Weights of a small GPT-style language model, trained from scratch on English Wikipedia: MLP 640 ReGLU, 12.4M parameters.
MLP neurons of a small language model. Each row is named by its layer, matrix (down: output weights) and neuron, and shows model dimensions 224-287. Each number is 200 + 30 x the weight over its row's rms, rounded and kept within 0 to 999. A neuron's up and down rows have the sign that makes its largest values positive.
Before each neuron's rows, "fires before" lists the tokens most often just after its 100 highest values on Wikipedia text that the model never trained on.

fires before: "t", "ers", "u", "s", "a", "ke"
L6.down422,204,172,169,192,133,171,192,239,225,198,172,205,203,193,203,187,187,172,204,196,177,169,220,226,216,219,209,201,185,215,237,200,180,227,194,248,194,222,175,146,152,180,181,243,164,248,174,232,237,207,198,231,188,180,209,234,180,217,124,154,146,189,215,222

fires before: " as", "ad", "duc"
L6.down226,166,139,219,191,140,167,200,229,171,227,232,212,210,189,153,218,148,226,210,163,171,166,175,216,203,217,239,147,204,223,211,134,211,249,229,249,214,191,194,220,229,189,251,147,188,159,205,177,220,170,235,186,218,178,244,218,213,193,248,227,151,216,182,160

fires before: "t", "ed", "m", "br", "ing", "2"
L9.down164,239,189,207,190,193,236,203,229,202,238,206,183,170,196,194,171,198,227,142,228,164,220,176,172,208,197,310,172,173,177,217,210,258,169,220,182,178,245,192,168,210,206,201,146,179,225,177,261,182,216,206,225,234,192,221,239,129,176,252,195,171,170,198,185

fires before: "=", "==", "===", "|"
L5.down316,185,197,120,165,205,192,243,219,229,214,188,146,211,181,217,223,189,252,177,217,168,206,227,210,231,202,179,154,177,199,176,221,177,158,219,180,191,205,200,143,247,238,191,236,179,296,219,205,139,164,191,199,190,183,218,188,207,195,206,141,155,137,206,193

fires before: "=", "==", "===", "S"
L2.down95,191,220,170,182,176,173,188,214,141,194,202,180,208,166,235,218,194,190,189,172,153,178,245,198,223,207,226,188,172,235,216,200,206,216,229,188,222,194,185,145,154,198,154,234,250,229,253,186,198,149,216,171,242,167,156,173,162,195,201,188,169,184,243,201

fires before: "\n", "op", "ling"
L6.down230,185,206,230,181,224,139,200,261,188,185,186,167,131,273,186,232,211,177,158,197,217,178,175,191,171,224,150,169,178,189,263,147,250,206,193,177,183,169,225,213,169,173,221,232,191,190,202,211,204,168,162,192,219,208,215,180,140,227,215,135,215,253,240,164

fires before: "\n", " The", " This", " It"
L3.down245,228,192,234,211,152,182,212,167,181,161,160,198,178,237,247,205,240,181,165,195,196,193,223,195,162,224,171,218,247,212,180,215,223,194,217,184,195,209,219,183,158,236,198,235,259,179,168,220,194,189,234,218,220,225,170,184,169,202,248,153,153,177,256,225

fires before: "\n", " The", "\"", " A", " He", " In"
L2.down51,221,196,231,215,175,252,259,209,147,170,124,172,221,207,165,164,251,217,249,190,259,269,194,211,225,187,184,236,193,195,203,202,181,160,180,259,182,224,228,194,179,227,223,190,206,197,151,194,195,164,183,198,245,168,125,173,193,230,205,175,184,206,218,269

fires before: "\n"
L2.down82,205,186,183,210,140,130,170,192,233,196,214,209,212,214,173,219,221,221,181,235,304,139,187,254,245,205,219,232,190,226,250,208,219,193,212,230,251,230,215,209,195,153,174,218,243,217,178,234,193,225,166,216,260,234,208,205,160,152,214,155,242,218,224,193

fires before: "\n"
L5.down448,189,214,229,205,174,166,213,140,226,231,206,198,174,164,176,199,236,199,181,177,162,207,215,225,208,215,181,194,227,225,236,185,145,227,193,221,218,191,208,193,196,208,271,203,199,243,228,266,177,135,189,175,228,184,213,180,156,254,186,159,185,222,205,177

fires before: "ed", "er", "t", "e", "tion", "it"
L5.down113,179,173,173,189,240,206,181,163,199,244,222,199,161,167,183,236,226,215,180,194,204,178,197,197,177,160,242,169,195,147,191,220,200,208,209,175,181,196,164,156,229,223,215,212,194,208,182,198,171,210,251,177,219,201,191,202,144,143,151,206,200,223,206,220

fires before: "s", " of", "ed"
L9.down573,200,202,220,229,193,193,219,194,183,173,170,210,214,225,224,263,236,233,199,215,208,190,139,208,200,206,231,164,220,188,195,235,185,202,207,242,214,180,154,221,180,204,208,219,219,215,206,201,251,204,213,269,235,188,201,190,180,208,214,195,167,124,196,203

fires before: "s", "a", "A"
L9.down159,195,190,205,139,176,182,206,234,173,185,191,195,137,226,182,205,217,231,205,212,231,239,208,225,175,195,172,221,159,175,245,185,175,211,185,209,217,221,201,201,198,168,205,168,197,251,215,180,244,168,208,217,225,200,190,183,203,221,156,171,206,221,223,235

fires before: "n", "ation", "a", "duc", "i"
L6.down342,204,118,265,168,178,187,183,237,207,209,203,243,170,211,180,191,190,197,183,186,203,191,210,221,222,181,206,212,213,201,185,188,207,228,219,172,183,219,180,263,232,160,193,189,246,249,219,222,211,190,218,239,213,219,240,211,165,179,223,246,224,199,179,180

fires before: "an", "al", "ation", "ative", "bor", "ated"
L5.down396,181,203,196,192,193,217,215,201,200,210,201,234,233,190,185,165,241,190,219,224,182,255,223,215,249,146,230,176,160,183,202,256,175,166,193,224,173,206,180,219,205,196,195,212,241,126,213,221,245,195,258,205,162,254,229,226,171,158,204,197,215,158,179,209

fires before: "un", "al", "s", "ation", "ed", "ant"
L3.down513,153,203,170,192,165,203,239,238,198,124,152,242,216,192,232,201,239,202,135,157,164,127,211,192,221,189,236,165,195,218,213,217,227,190,177,260,214,196,168,227,214,206,212,217,268,208,236,181,167,210,201,167,181,225,222,210,213,191,214,186,223,176,185,212

fires before: "ic", "er", "l", "y", "th", "s"
L2.down229,208,208,215,244,204,215,217,170,207,233,187,173,140,227,188,197,206,215,212,204,131,204,213,195,143,205,191,206,181,211,264,194,213,191,175,211,173,247,201,216,192,196,221,176,160,215,228,179,235,196,210,264,206,196,233,151,118,163,156,154,189,166,202,197